config.yaml
n_layer: 14
n_head: 2
activation: "swiglu"
attn_scale: 0.0884
lr: 0.00152
dataset: "wikipedia_en"
MLP neurons of a small language model. Each row is named by its layer, matrix (gate and up: input weights) and neuron, and shows model dimensions 0-255. Each number is 128 + 24 x the weight over its row's rms, rounded and kept within 0 to 255. Numbers have three digits each. A neuron's up and down rows have the sign that makes its largest values positive.
After each neuron's rows, "fires on" lists the tokens most often at its 100 highest values on Wikipedia text that the model never trained on. A number after a token or word is its count.

L6.gate439:100156130104115125107107169122123127100161103138139105130092150092137115102099106117144114146131122156092166096104129105144111110115108112124118119167149123123141150146172137147139129176138168085147129097149130171148152115152134142138134119127180085100132129111141153147100140112104113128124175166118164148162130126109122146132128113093111160126154119077136120140135174113112092075157109130119130123131108092124133172109093150139122147125142136101130145123192110200167177103155110185084081118137129118157130098167153112139128139156120094145143091138142161178116143154136079158164130130125104173139144130088137124155119132125113089124141123143126162154104065161120132145123153117099137177093145130112120153106125148092134143138109127101125129100128136091128095147115121
L6.up439:103139144113103147126127123132135092157120132127136117072117166074109092147115147147150113138104107124128162123104140095100128170094113084119181110127095147138129143097150156154124127091150104101144147091120134163157134119109149158130157092120139077130105146129109150125145122135161126147130128144115122132136101100165135099161112146165133116154123119100123156120164112183091138164124131095117099144141086085092142113128128076102111105103168102147075093093120124127151150112140171124132146118154117086105141139160159091113134118139164141139151158131126190140090139139131143133133134123125086158133145116126153097113152150090095171160119129123148122082147129142130097096144133089128162116108129123143142125074085119140116101095116135116131105150151140096116126078082077
fires on: " elect" 25, "erg" 9, " impro" 8, "lect" 6, "ach" 6, "A" 5

L8.gate338:143126164102129119146134127153145097101121118089149108165131136117139089144130100177097097128126136128192150106151113162121135130131117138113133113149110126136091117143147113134098103143164106138145108125131137100114155146149162126164135133095145128114128137142199130194116136128092104137105140125131135152115093134124137190155163114164140141109118184127170140140135131094126076132113124137128082138154120099165135104114132128127106141106128130127104160132128150145117117104146146191055110111145081096134136121156093110127072136183156128119155110123137151176122110097096076122127122159167126128172143127129170116100157127117119123138119120134170155154129092129138123129166137110136138122112130165166167143097115114131160161179124122101094125113162126084125111151125090
L8.up338:156143102110127129114114171163099123118116140099123103147143200119122165117055115112065133113134144108112142160134110160110153156118136116121101145124074111135151150112136158161133127154169143123106149119122121159086109117088103149107123148135120097103098131148141106160088107140114156156152140113160132070084090082168128131096152102156117130144119151178108135149094153180110112134147112088141105157098129118138131098124120165151163121151101117102095112131159151149135158132116099135121090097126090140164111146184138092143137101175136129124129141120171149165101126126105119133137156135129135113145148151156152121147129098119116133116149119152168166157139151102104149117121102133106143097115135143179153133113121139139156119134143122135106135128145080118109169183124125
fires on: " elect" 25, "ley" 14, "lect" 7, " Elect" 7, "th" 5, "st" 4

L4.gate320:158138193088118147093134115122115100131123101136138146092099105147126153121128151083092157154118145146133143137133123114154175151175163079120125120176152140130142162123136123176192100127125123124165152169129152121103139164140112126138094126154112132118119122138123139121141131117142125125154149146117132111091148104111139118138148140104081130155083139112107127146102141143126129139136050140121118113153120115156136114098110144123126114103165090131111149073123099142146146116164132115132116160113082170155119136090123043140126145111133152090125108098103127131111143123111174157192130127095138120145152092148148125125120130130095083098070145134073146096116133151115148111089139114088152161131141105105136123084126117147161109129146117135102089135117133084149137124134119
L4.up320:098102144146158158135130183081119123182092079104118147122137113132152134132112142135123145125141121096130162157120117138158119096141128108096174136150147088136119142142100128144168121127096119143141157150109127131135095140144126145139098135158131098102111139117074107142145161155123118128123094124128134143113119126137122171140159143095104152121109137137112180107062164139115166106176107126134152128135153146120125143150085145109101128128103113096138098085151122110148103102170129113096134155181109159114129090103154113144133133155120090135152090130133083126177147144215112145118114098123139180172131107132180124138094128147097120127140137098083091119111138090137156109092093107112134121101109121098144114102131118140135086109135109119124077172110134121118153136126153
fires on: " For" 38, " de" 14, " for" 12, " Qu" 8, " Los" 8, "For" 7

L11.gate158:152126182128064078135126144098135181122118143135125150124149122138177121109145136095126135148102160150107148141149105143120163150153113135146158103141149123143122112112132126099152179108101158144120166131117110108115136118117102123107130128119155150137164127117113154142132110112127098125116150104139126099107139094126120149170130133141210106079189144145141153119166132134131133136121161117146172165122154104108104145101123117145167133144123120106126095146113112168115134094084135152140110090097134134154147096137140121095164112139108126099132126160105097128137156139178101144120143169098099116158102095148138109114121127110131073200125110114109155139135150085122109129163140118104121146104143103122136125146125118122139136130122145164149183170126114140126192174067095
L11.up158:168103098127117135101131140153129125100173094099095089146129112109116177137153164113173115141093110124132169113192070132102149149130130132131167120086141150163105112154119109127134113126131130140103163115087114097116142175159109081125142140095075149157136158115139104118165114143119103121108146127160156082105153155144134168163119149176136104096155149127161141140122118122170183106113160114104118145130136124151119145078117116124146073143126114133145091126160079126157145165116123139121116126142133168121111116163159144123140083150068133145128118146129136118129163125153129132166144137137154146151107104117124095127136103124157142171148140116108132120088125081140131146150188157102136101102120118156149130129129090135184134137156138117133143114145130153149125162140116
fires on: "," 27, "ist" 26, " member" 11, "olog" 4

L6.gate512:099111153103112135152106094129091127155165120138093128133115164125089137111166110109113124135130105110137147131107113106089098130156153154098139145105102158148150183104161103126158127071153138114139083141121125133080149088128146150122139087095109130121178138105108141138116120147131141131131113112115144094115095114124134099144142105165132107143142089087117176135145145093136166141114137149130139093144145112172123096090102081124139156139117149150148114176099115122141155123154096114097142148127126122125112084172145154131120143108082127143120139104139112138080144103114165140134078145109130113138074082146118134135086173117061153115121109105147143180128170115131156144140115110121126114150147133199155124107141148128136133126114083092103150139172113128114109148106148
L6.up512:103098126111110091138173131164144145142164132160127094128137104130113137108122160094136121113062105129112149162126128122118102162152152103122104101142139120129129094101089140145133144127180141105120116156115127092147106154138154136093092149129109118158168098112137108077131185149115110171149154122132142160132160126092141128168133099125107109128138099108152138112147082113130093094107122103134140154108090142115146161113116111139111110143199077182116099122144116112131130125076074119132107148141094113080095103133125142148109142123158141110129152132143188145112180128138165142120127131100109131113124121045151152119126169105111093134130104132151126125116158117109114140126111163149129138131131112148113144120162092142119101098102112120135163151104074092111143123121112
fires on: "2" 21, "1" 19, "est" 15, " |" 8, "eb" 7, "pl" 4

L9.gate480:111145151171113097083086163151134115127154104148142137144149136149131135124148150098142154119110134134158111149141127135094091117150154169117142143143158159106097098157167131093129155113135190111157114097140114081165137163096102143130149165105156156128135085128144077070135114102068117091111140131082121101117113136090141158163181137092098123125157153087118162124090103057097126134118116121166134143135105130145104112124139115112158090140122091107135158137120161138100110139124138134134146115159103099118143197131166146113122139140057119120131127096123130110116125124122196129150146121127093128128113138118146166113123142130118114137120129125125170135112133124089103115114103130102141146103078135135140132129121110147142144116119073122128190132124131144126122144142142
L9.up480:107116156090137159118081151136136122085124176120134131064098139159146127138092136141139103127137110088128164090103150157132151096120131127145128128123103124097100129163135101093168117138105162105109133154090147164126128143175142148123110142076150141155117109135121136140091078156100157120121107129093132107092131135175166153104152095125119113145096122103116146139130104111106164093155115112128121159121135114103125154124130136145110128196121112130151130145118114184101137122099185162120160155135124140110159117131130142146094176144127130146086167088085132132121104110157091125127139136113117152119160156141101142110098088103099170103139130106075177114138126161118097081140167132097139125107136123145121113096167127144173128103108149106144146151140130112090157133149117
fires on: " dist" 26, " adv" 16, "ist" 13, "ingu" 10, " Dist" 9, "oc" 5

L9.gate218:102155162126122151120129126056112139112138147137130120135121141110141104145130126175127120169071113124139148111104185135108135140097143066135173119136125189153168126154089082121144110177104128146102179178160147087148117131100100111102153113150158112153097140128130175147125135152118103132134078168115108136101128075152144108143132149154138134108093125144115114120098133153151135152137135107150158133156112136108080155149187124131139140115162137116144112141095112101115127110145133086163099102161120181138146162094156100123119130134124145152114128147093155118132115106129097172150123118168127086130110123133115129115116111067082102114095124111094122124141111117112152095155162138136106122133111112167107128106155140162104154141138121102114136131128112122116091116109157
L9.up218:114148114125111149085110083084123122126147114135113112159120151086175087120101126158141157162111101124148129111099098098108137121130138117180113110107130161165128108126110112134106144133127142099112151115144125136130143129116120144145174150104129173147110150123155098141128120154112131106108151111124133152127102107120079134138095118192097151083112171141145114118093140146145095127118140169115149116146137106149097177139144143147128147160137131098117129116164117146150106126116093121143083102142137149110156097119171163144138148140147145104146147107092136120118178094114130143190136158158140068128123151170130136095185122070115130110173131129131135120186148121139103146139101119114112116099143121195121168164089165157126117160142085096138085121133108115118110123140122
fires on: "." 69, "O" 4

L9.gate530:110154134105098123092170118145106117160078168146133137128083126084162140156156110096091099135089121135138146134132139130122126128139143167138098128109117131132162098120128132176194127126146131156132138116098079117102132133092169168129124186112112146172129120119115119139119100171098111134106154098096119128083109143130128136110099159136137140095138143181120125162156118113128147150137126136130136098128127142170159113144217139110115138151105148131120118105126099209111150120153112147133121138143123107146171067145144126114135102155110117126116143112128166102095159126181127137137109191151101143157102081098137120137126145131080129144167123101148113123110146122131114061129128124119121148089145103135117141116113126142118111150130120134084109153140131135104127150121099
L9.up530:107160144161161116083131125151110137132109109147140127117076118105190153165119110115104084122125103083098108136133140098089148110142117132112139073129152130123153075129154115129114140132154112128125157135095097121121105136131117167115129140122119178123140157140118140194137121147127101106146135114129145166111115124140117125116110171165133132110120091140126101123112189173150135144115181154117115155137140124127141091126145134108122137171117139137148156144141091103144107160145146111154138179137119151142139144106112111092120137123121133111136146146073113124126105139155155152146144151162139110153103161113088170088069104113066150154140116126114129115105122108137127108100114169163141148104124141155132177117115141200139126149123167100089128110142134199118103153141102
fires on: " As" 19, " Olymp" 12, " Vol" 11, "As" 9, " as" 9

L5.gate198:138167136144137129140086098117145086143122101104115162122148185191149142118167113145147129134089131117090120128108097134145097136123125125119117147112146166128157100143166119179100189171141129134138156157143146125104147124119115155130142119109149095121132131109107175100109124113145076126144164103147151172113091117125102122136116107180182110104160138162090134144131173147145135129116127143159105168163110094149123169137138116122169101106122113123146147116078140113127140120195118118134136132119163171109134123129148121125114177155113148109096131120083130140130110135150121131166107098121077144149121108158114114146155098116112174149157153118137108175141137059150124115139094110115098121103108136113114126133110125152126097167108162117108127128133136152100097139078139
L5.up198:133163089147114119093116142132154138133132156136141136123089088099102113123129095121050146130120154127158118103158114135126141116116125105090162142138111124160092172118111169095153123123121129150124127094156145136105154129144116146100150104100108135108133098123124096139102110170130116148098131154110159090117178130111086089142139153122121126143107081100166099113134136119129132098114110108129162158091109134093141110099130134086173114155118147176137095132164099114089146101108128160141138135141081151123092137127162125108130144071117112159138155139166102120129164141146145158136122137124163168095125103134119066170105134088168078137131116141086144116126118149137098144138130165149145106164157122108160146157149122107133157087139124099124119097125089147124165102112085
fires on: "," 100

L6.gate370:118124137138137084121078142106100117138108088137115179114130139139165150151159148127138116159121137118150119143153160132128122133150185158085125113157144151103127151094139082160148134149128157130170145137134117160121125116149147167115121120079118137067156120153140134152146109106097085107137157115140084131142134126140178151157116111175159123164147136080113133136149133143120130153130159136187137127120126120124125132127136115129153168154114102141053133159143139125128122152154130124136129130136161129164109168090084139164113119140122127085158136145101122078154130127141124140136144136144129087059094169138122169156101182114123146109106111113081156132145124137136092122133121074124099085152097127132131132103118158069096146155125138125091129114134150126086110144139110
L6.up370:104135114128087146079097125096123127153104117152097111136127136154128131136144095155131169132139129108116161152110163153111174108120148151154084180173104144120111167125115131136090110100100146132107143129154166143128161128138117145114150173188132111151116106137126149128126118133140148109101117124134149132072150124170119130196093128148135160119127126146106098146135074135149144107129143132150086112110152135123126129106137081112165170168104129106105120143090097162175113113135165113140155121147129129143175164121131119141138150155105153148124182109098146139136110070102123113154105149183109134114122130136105145099149081099118122113137136134093135105125124091137085155089107101132129101093145152156140102151113151125166163105128141087110177137117130100168122144141097
fires on: "o" 17, "ingu" 14, "e" 10, "ist" 9, "old" 7, "oll" 6

L10.gate445:152112128128116173130140091127152166102166110139123106124087125117135129078193137111130143118117086130077122140166156149155142140074130096116114129127130150128107130121131090142143183136160134148146154103094141130145176164127142127122133087125149146133108119135078129127151163134141111147168155150170148162115153098167107114125144110172195105106112101155141162144129154113145139187120149109145133131137133120173117116134129098130103093127170106137138096136085135132126142166108095125160116179156145147121110127090137117121091103132124147115148129122154133135137105122148165108106100112139101115117101108114144142179132106118127118183136184087094110128149108113166169113117126135172099136086113136121099118118136131110146103157123137187121124114092110129103109101102145
L10.up445:102103114170103140098156142163139090131104127099164153115139120162129096117114116123157137109137085139114103074070105124097107121117069111110143115101096115135173112116154106144150163119133118124118127091140108120103131141141173177151161119138114129131118143174141088126147134115130099113136130103112111153131154141127117091127118126127101153145129073125129137151084101114127135132061112151132141137149124128103121150140116123132156145152144128129161105163092132120123142172118105139144118100125138138135180146138149127079137142085122153142148184079097139143154063106132123166185095157135140115159115114116085160098138118135113104119121119091109149155118120146104142165146100110118107119142118126105128091123089181146139127109174082068146137082139130120107152113130124
fires on: "," 65, "." 13, ":" 12

L4.gate107:176112125118068074080158177123130144088124196140151124149110130125105137141137106116121143098131130109157132165166081130125161057126152121120123114142173142149178099148155143153112170127142150102123131122094100127123131160138096126151114122151108170158173154113123121138106133112157117220148120134105150139117100138154121151092121095153137131145123131154146125175157129162087132151109145155118160157166131102111128133083142104154102119126124094132103115117123103144116149113121129084090114137129130129148115137171107119102140122117092148137150122127115154126111151145122124147137139150113119127156101112156097142106064140108116132130159143136149129133115130156146101101121087103105137164136118120087102137075155137114135140144106152159145105116178115109147147166121123
L4.up107:123136174146113095139151153148158123103187116111131129100144142123121110183126134141129097134106125104142075129078155114149101138123150155100145107111113144156136132136147140122114150151107083135143135118131175145153102126111154120115111152148105198123132159084118134160175165165116114114090164157089133155112104106130099143139121199119125065114129124129122106109159128114148184150135132102137122137140145129154097128116157080127107128114117133135108109079147131153152129114120116154113123125059161152126148128145134097075098147134121148107111131112149171133095163093132152117148139088109123136116159172108118096145130103136119140146165050134115109102135153108118124131124139119149117131104133145119147174097133109154121149126114120145162109171175109113156118110103127
fires on: "s" 28, " As" 25, "As" 9, " Part" 6, " Over" 6

L4.gate404:126134191173103118120128108147130145140126130154122120112106127106120121171104116115137113120105104175119144129139145153103146132125153072102167103173091167135073151114136137115096151183124138141115091126159136133102170162133129126154140141116135104099131132152123122116094133133166134183098130095142139074137132108110132141154121105101139119163146159099161104125078098076164145134114149126094122117124130119093155129121144113116118156166136085148105153151126087130111162116162096134164156133164059123141129169151137127138126097146139118111133120112177126119107113096183143135113091102129147108138086120137162159145138139112140094151130113112060095101113130086102180107146155139091108122122134100152141137121091141133122125125163160142144123134146111100141100101113117
L4.up404:082163118150127099165071121127149126113113121162159169115124137118080135138144153134167120157144127104115071104154145142154136141114158129112186149138092111157144132105119114157135111106116083118125091118138120150104069137121127152126087134129176121099188109112145095137123182093160152102112127105094139097154125139120084140117137091140132119110142156129126099114148098142115137116133137176097180101170129116113130118127149123142139167184121134086121127158113101127121106149127106126093084130136108102166112155117137132124086139132134159096111135166131097094113133169133094178168154149122132135099112092127123127140099095158107108142149136127135109137140112110101115165109076107117113173136104111111104137135156166135108112097108149126180122139150144147162127136137146
fires on: "ow" 41, " of" 14, "ic" 14, "iss" 8, "ul" 6

L6.gate637:122145140118119109075115142132142129122111174085070132137107145147110135123146126119131140134142106107097164160115143111127086100109138102167136115163103121159139159153152152123146130131119134140102132107113167138104138122112122130112138124113159125116158164102102168129155130182077150163138156188140109139181122095101132126107146168142146118122086124118149143107114123117126121103163067170106122120129101122122159132149114140108097122106144092127172142129194097156106144115130073113129115095130126131144159137097178108145124082184160151124110132101114107165123113113145153128132138113092114148151114084130109154138130150126140116128102150145098110135094111118103121094139119120152145176111119111127135116148147130110108062138133076056135132091143159154143111145100162
L6.up637:106107147145108134109136156134125110074083094139118158131119095150113116146139136162148193147115100087111133158147087142112074134104160110145171134162121098165162139116141146164094149133164092147093095103110156169111128131108124132132158144103138150114139150150133132133134126129080100135121150123112105113128157137153155178095128184121140157165133141122126154140096159102157164130146083150105162100130066187085151096140129091113129097144136173111132139114140146135137111069143149133110129091078130105135128101115117103138100130129111091137165153127144135175119135125073098171138117127131112109169120098140134135171148120125154102128119131104147145098124145118115125145091144141127141119144146077114130136125136145123127109132134121127145152090158153080140143121096103
fires on: "em" 13, "m" 12, " rem" 12, "om" 11, "am" 10, "u" 8

L4.gate77:117153118105073112174170142134137094153110132139133102106112125166138103127115146126142149128094110118108131084081182142144132145151143105157096117124092111091118149105117115096158136132102137125163090112138117153129122086142124138188110119117127101119131114137147115127137116074149130124136151086104094126149124130124155145109154081110145108114125106115114118131108093142081129117111097128090140111129158118129158110153149113128122159127204136137153102150155072142142105136098136135106173112143101130078122148120121162126112087130128136136102121096122132150112098114127137123140130133128095150178136125119100106125104111128104144129142117156144159117174085078098124095086130146135129105140132054150181115114109145172110121078131152114114139140120199139111155089089128
L4.up77:125109130130129126127159101131117108177078119112098131115136110166131151125177129142095110103119107121102084138139083166138192121121109147149097112088153159138118164144167106139124114127150129126148115165147133125143130136154186111194148143135148133136183151095108178144158138074152170179122100118110141131160102160130146130149128098122175134073138134143074117124100126108083104122087078096094146113084112128156150100154112082108135125102138146115170152144129106124144149110141110122104107116114103123111143118149101098138171156104111119113134117148103103120146135104152138115128124110167155120143123085160116104103071129107128140133160128165132119124171126105096127116141130141138117140139122106153144115141150122121136161121129096109123146119115171173135085128124103
fires on: "any" 16, " different" 16, "uz" 9, " spec" 9, "ong" 8

L9.gate58:142118180116144089092131111136101150126093107089113120140145110143119145144185176100128134129122137159126167128134085088168152184134115124113111127131101171125129101150128157161129098118138114157099127128142172121113118156121137141115132125142127118110162106095118127137141118126109132129126146098167134168114126095111090142133149160123172138115097169110142120144116176111139095151092106154124097097156112123160130133157103146122154164139196104088113112170146096129126182134119108095122121127131123150139146112090159136160196164115152186151142143085144126134102094135155135126102117134148113184112110095150113155178122124106119136104117168115097159155101142107100153101101157100123116134149144126146087165137151112160113110150128107152105107116109126144126123094140095
L9.up58:078129136121097107146151166126157116133133107093109101120144120170099141138156192095134147116129120134101133114150125141136169156124152123169144159131158093142118138123143106145140130124075125124105106133105145158126122091138098100093117125093128102139095153123131151130137140129151129102106158143084116160130109130140118127108158155115149144136100116143088134110168097075185150130110078144134145117162126122124117107164120102116132090125181133143140166140097133118143142140125083143143141154076175088123137107138142127149147097157065134110129156138127110137089114124156111129116127160092136133132140174076075105134148121113089134145162119145128117156117118132117136112117139118120105119098160096099087200076142140121105117116116130163165094139134129084150171087127106
fires on: "m" 20, " num" 9, " Tre" 8, " m" 7, " tre" 5, "am" 5

L6.gate272:129145128114132105127081114166077152167128132129103085125124117171099082140147146092095141144157111109146118098158117159122143176149148128114120109121146102117143138147138134117161131098118132138125092139111101142125124139107109143093096117147129153146120155125149137135082160118136128162109110112142112146163124135094125173163089088121125118189128123102080119140120155118120135113185136139162121124147104080167110114105118129139156162080091137114169185133114139147102126140092120162092149184113144151145144112135160116120097090128127116102142126100096132117064128131157084095184084124101125138084135159141130134115154151113124112125169133150169111164143106081095137129117141146120175139163147138126163148155121130113089163139102113146133107108123125129137098141151134
L6.up272:140132139125106128131110069118105142161131121123104117148112185131121089132140142113136089082131091144114099117120124140126110111140138097144166149092160117125139137112146086098106128139095124124120095136108105086143122119090163137154106056101151123130128144090122181154133109160139125149170070100171105169120088129117145108166109121135090127154126102136137130135104121114114175120149140149116128084125120098181145100113136120096135138081105105138156160145146117131160163122148104126131114166135142128163105128120121125157131133085132130103130091113133100164104110132146127092103123085087111135090134165136111147100122175124133158129114087145152110160147140113119134111075156114104187135146115145091121178140091168103135118135130104142111137097171086150109118129121102
fires on: "e" 31, "'" 28, " W" 8, "is" 7, "on" 5, "it" 4

L10.gate679:094084103118150130114141085101132139144139161139103154097134080126147112091119130152148172133126095187166148133124133168090107084111124120092114133120117173145132124109129134127159181147171164123125135131096176165115147143141141133102122142131145119091176159142132159102123152148148087104150120107128092159150113135142124133138129129156131139126118134148152118140126102115170109117124128125103130100124158120101180129078121139113106112135128133071165162102124108128133111114134141147118126116158104150107153149108122116108110166145166130104127155114119147139106171116115179077128118113113100139127112150151146131185134153090127118118146148134133137159152122136107091146129109102159140162190128115145187125125069105152126082128159159068103130083142106126120102127087140
L10.up679:133156145135149127140129108154076117146082118123133145146128106132072153100147145121155091120141090139102147141126118147129135125118149111124166137130128127086175130120149115149121161114165148152113123140144129135142123117126154153115119172109136125138134157125088105088143100149157100133111156113201137155165156120108145175146137128161104113143077126134143168104125150158138142193139137103145157137146145110104142114109073128111094149124165151141134156148127102128114097114139132126102100083098146121081110165093104116183138124164148149129109150179111146132092121143149133142139106133107169117085171128070137189142155131105148153158107084096155127130119087106101136173133111176125125147166100103110131103116125101141104112109165118123128121097137152093148142128129125
fires on: " an" 38, " |" 15, "an" 7, " a" 6, " " 4

L6.gate180:065166141135115132155173089095119152152115104142119103107110108146138125156118142140110129114150109158160101106121173105119173159092141142149145149154106149122152126113136114099118126136145137147110131138097117080146138152104123166141121118123177061096137133156148151163103139151132135145144072105124131111086148087129133082113137154163127128139113131135188139120110126134142114116089110142119095132171128147090130096115129131136156168127120164158119128122121112121088141119144172184136135117162112120089133145126146142125121129068138143146110202077121131160147134129159154144144117153135096154130112118138124122129103128112163122131135101132090134112125116114162117130139123170103144093097104168150105106091132163130139185101149148171128145103122086092101118172149151
L6.up180:081114153117124151110111129133159131121128092184093111127101136117110148152172167192158134161160094082087121082086135102103134144101112108098140129120129115122172116146117116093122150106085174109124127195120123103149126139113140159152132182086135130112137125151111152153133095080164115093108134137111120104136104120108141128137132098111099135125093151130109142152130132135112129127085122122172132086115131121148108093134140124132099141147131123119134156119140143099094139119103148124173158102129144110125108122121130108135084154138089189134134120077165163073118131097123145147167139146129113151159128130139097141125127100156114134165169147172123095163133151166149134149147158111136127112081164136133127143152105132161107116124145121135158154138138079125141141163111176
fires on: "X" 13, "V" 13, "ul" 10, "ic" 9, "em" 7

L5.gate509:175181129093158112110135148112139118145131102119106130107140129077127083135132132102104140110157131127193112153111135116090108090156134116092129144155145141129098136159118107178165146116115121167156100138145174154152130145146134162124103141181054141096126138141133145127126136144141160121122146161093134104134107122129109109114181128162153115101110155113173125148131139101145134126117139150135126131139159127163073097155113093130139129177134129116112122114139140125130129114163122144106127105134141155134123101104161116140085118134110095101146092091084126116100140139120141162164121116106083175133171112131146111088146141139096089166142115197141139102141123130125116131158141129088069145110103145090100140101140141115115138145169148132136095087076123148144113125135155
L5.up509:111154187139150139113135153112122121110099161169114140159169131128099149082146151125120140180139132161142114155117120152106143139123139143118162125121184129104128169113106147144099130141083097087128094133082102106170142157105114118158087079142137163123112133115081143164153136117098095130134126119116143124130114127099133112133157150120103120100158154103169114109082125150105087115143119111130156156154149121088134114133105115171160149107132051117137173119129114152117181119130141125133117185105111128119129109130112081126151092109154149152121131090079097098149084132098125129125128127126096134131152140133122115115097136150162136099113105130155108157126150087134117141107122109090120117135122134104160071131134143177158145145107114084148111110116155096112176133128155
fires on: " For" 38, "qu" 26, " requ" 9, "For" 7, "g" 7, "leg" 6

L6.gate368:085152179095108143130123121108118116126162134144139124097130125144126129146120133083111132176123134094137119130126102162122132092146106076137116131149099169127165137149114116138138150156124108117084163163118119126134124133106134169175145143112169086084156140108122124124124159152126089127161126111168124137122101043091148104173147155150100118156123115083107099121109138111102123147113113111128144156188107118111141150165156116139152143129162113080161116167101132110144147161123087142129136095131139152123160115108080098105122168145107138103120129099140125128134067162145150106112127112170081099072126081134107078138116114119138131146140091135103126129160127110156132099172140110168139137129122103116136147116102138133115088123138107096118142115155098141113123168107132
L6.up368:121156158103139179154076144149122094137168159152136155132091135132132108175100129144119119185113115114142082118139113112127103141136119141134153156128148106106113159109161143110142132155120080141080098157137098136138160141108139125168107140118148095107148148096150118100117164150123143102129141150143135140131096093104143120182132125128088127159110163145095124133096081112146127150112113110129117154174124123162147127134111170123121180156121108077144155151115132115144135165081152154145142113104169140169143086125103086125146145130101157149111110155110136134131113100138125167099143085109109080076145077095080101091123133134134108123108117126114123140154133107156119089138114115162136181108129132107154101106111172123121104106149087087140105134113109132141096120114120
fires on: "on" 23, "ac" 21, "ern" 13, "n" 10, "ill" 6, "orm" 5

L6.gate219:152140133122139116119127084097147141126158139172116084108127112107094118095105158109152134154108102114121183142128106118112144143175142088118100108138118165154112138146142126169183156096146129126165153117100112124162147137159151143168123134105134110131170142150141111133150084129088126128200122103131114149096118141097131108146142108119169166141089119146141140117099142130159122122088141121128124096101094107155109110113127126131152107116138109162122119137119125077125137190153098177124109112124112126115115089092092098088113144124138148116132137106137131095128144170155134115099098161084099120107147127117117148151121102118093069097125101121099136154145096116149125177144112110141083131151119168208130162111119101141137161099115111138097153121146107120124120138093163
L6.up219:167154147117127122117133139129108110119186094190110115112116115083078116122090187097157127141101109093148140133077115144088139170154141095120102118129107122157135130135138135172133128143141143114142120135089140154153156110141124136169118122108174058125166171138104135139176090142144140130156134110169121136129124137104141121132165103125185135152133143160114180140095121134164149138126165057114176092109101132144130094080121099136122124143160125163136128149114116121102135144129108168145096099123107110144132101095091116156111110154147154152135143123156124124111137155111129123104094121115134114114124128109126130125135111100110086139150088138135137091132115136162142153167091121168109145173150144154149154093163132166148114146155111124112131138116105142118094120118159
fires on: " |" 100

L6.gate46:145115119144109104135106113151093133110088123133133122083117112167124135121121141139142085143111120105171110152186179130102166160105147144111145137111108116133104127123138190108187106122131093117129127121116139111135137149109132139161132156106101111113153139146198146077111120159130135175144100111125189167118104122108121100110109087116177136157116150151137140133099142115136160089113118116099133103139100118099083164102158135101192147113144149128127154111129114127086130110102146172140139116162116147083111093122137103101128110132155115127107087117151142131132134123107112119161115080100089112156155153076117125161143108104110085089101132146108128135184136096105132150138141139113120164106119124158139156100145108108106092150135098096153143108137108106106130147152137
L6.up46:170117094114093141152110140131129123141160129121168085123108129131111169161167169118123093123097084136125136082177144132155118138120123125169091131115065107130095190111128117127132129114143116147161120117151139132128121110145183120149153090139098148126115145090143162121085128099114151177107114141102147124156160146151142159157072105134139129129135127123154147152162174128085155116100101129141148139122098137136101182121148157152119100123157146144139130118117203154141158131139124108136128174146100125114112124145128087137116101112144132088097152118120112137143118164142102121147153110109109140183111120154107086087139125136137117086119102159102142135151159103150137160069157123135131139139136174105091127168092129144098122142151106135125125134116115127087130162119160
fires on: "ed" 28, "'" 14, "ced" 13, "e" 11, "é" 10, "est" 4

L5.gate57:109157128132122164155146114121148087095157134104138087157121098130089163091148153156160140145113111151057126104125174102137123087105176107126146151130110111141149096094099153120157139113128111146143158156144151146127113139133134147108150096141087174097112157126096121175130113175128093132097118123083146144108161110093134113088159117103112087115158153142155117124161118155090145129114151112109198125128166122135100111124112145119147130120080164136130097151137097165119110108124157170136096095141141146132133157133145127096109132100147118154165090101148134122094069144151118166116122154122095124107145104123116104134141103168180145098136115110111154113124130135152109151151160069112142159126125101147100113082128144129129146135145128102151122133124145122110133149111172
L5.up57:128131118098105146122134144098100139097108160119149104123112156140137108115117138069116123108141135122183117137145131180110153083138142163099142136137136114140105136111138106135100136120130124121161108152143149155108173114106136139127104137110135118151160122164200113113157141118107140183159097131141165109133142128116119092174156167134130070077105101061135174099152164111167156111112079103157163125140134133086117126101103130134135133167124140146116149103128114094128151121096140112146145124141128094105112104143129072154176136096139115127127105121155109135096137135179109175144152173156125137156115140109131126148128142122139123070131162151125166133132137138151147131075124136124125126107172087088137162106167138157135083084124106144155118102115134132122133140104116
fires on: "ed" 58, "ing" 14, " set" 5, " placed" 5, "ted" 4, "red" 4

L5.gate352:135160135143114148132148121115102137157117087070137085144102120104111119151137098149123101138043104143157136088159153103100147095139158136126166123110148086130151137160096113126118196124163153118139111127120143127107129126104116135167142132127106127095097144119155112135135128150104118124084131146075139163137115139101164128111188093095058108123154126107141122156134114102110146145136133138144097099126096152112110134157146103110097090080138124113167129101077139116157109114146109097137109131084101119099119106139131128098131117114116142189151085139133167140158156114134123069138113164135146131143115154118139097135111122132097149118160140097146132152130160083119123150096119144146157165141123129109123128108112164112117146112113174172088110091149123097132128116115135
L5.up352:154172157164090100114120176123143170137167128152140125127165147130149157102126164145147130125164172113130146122129120101100122115132112135133129151120138088151104145169124097084129131079134113126088109126142116100092147106140156082166111167140120130145164117122108127108143093129120168150138097168134157092136115106130110128145110087133103062150131137167171121140156151139132144122151156097118114115127119109199156119093123154109142163120147157128191129136156136100116176085144127119105160122104127147134134121133086099106130114127139155131139134132083159132095115156154143158153134142125141106143121177099104134140143134125091132104141145184141114121112149128158120103179127078108122123142129138135080135115160159110131118151157169128167136117144134129163077152156156
fires on: " such" 32, " into" 15, "ry" 10, "ed" 8, " it" 7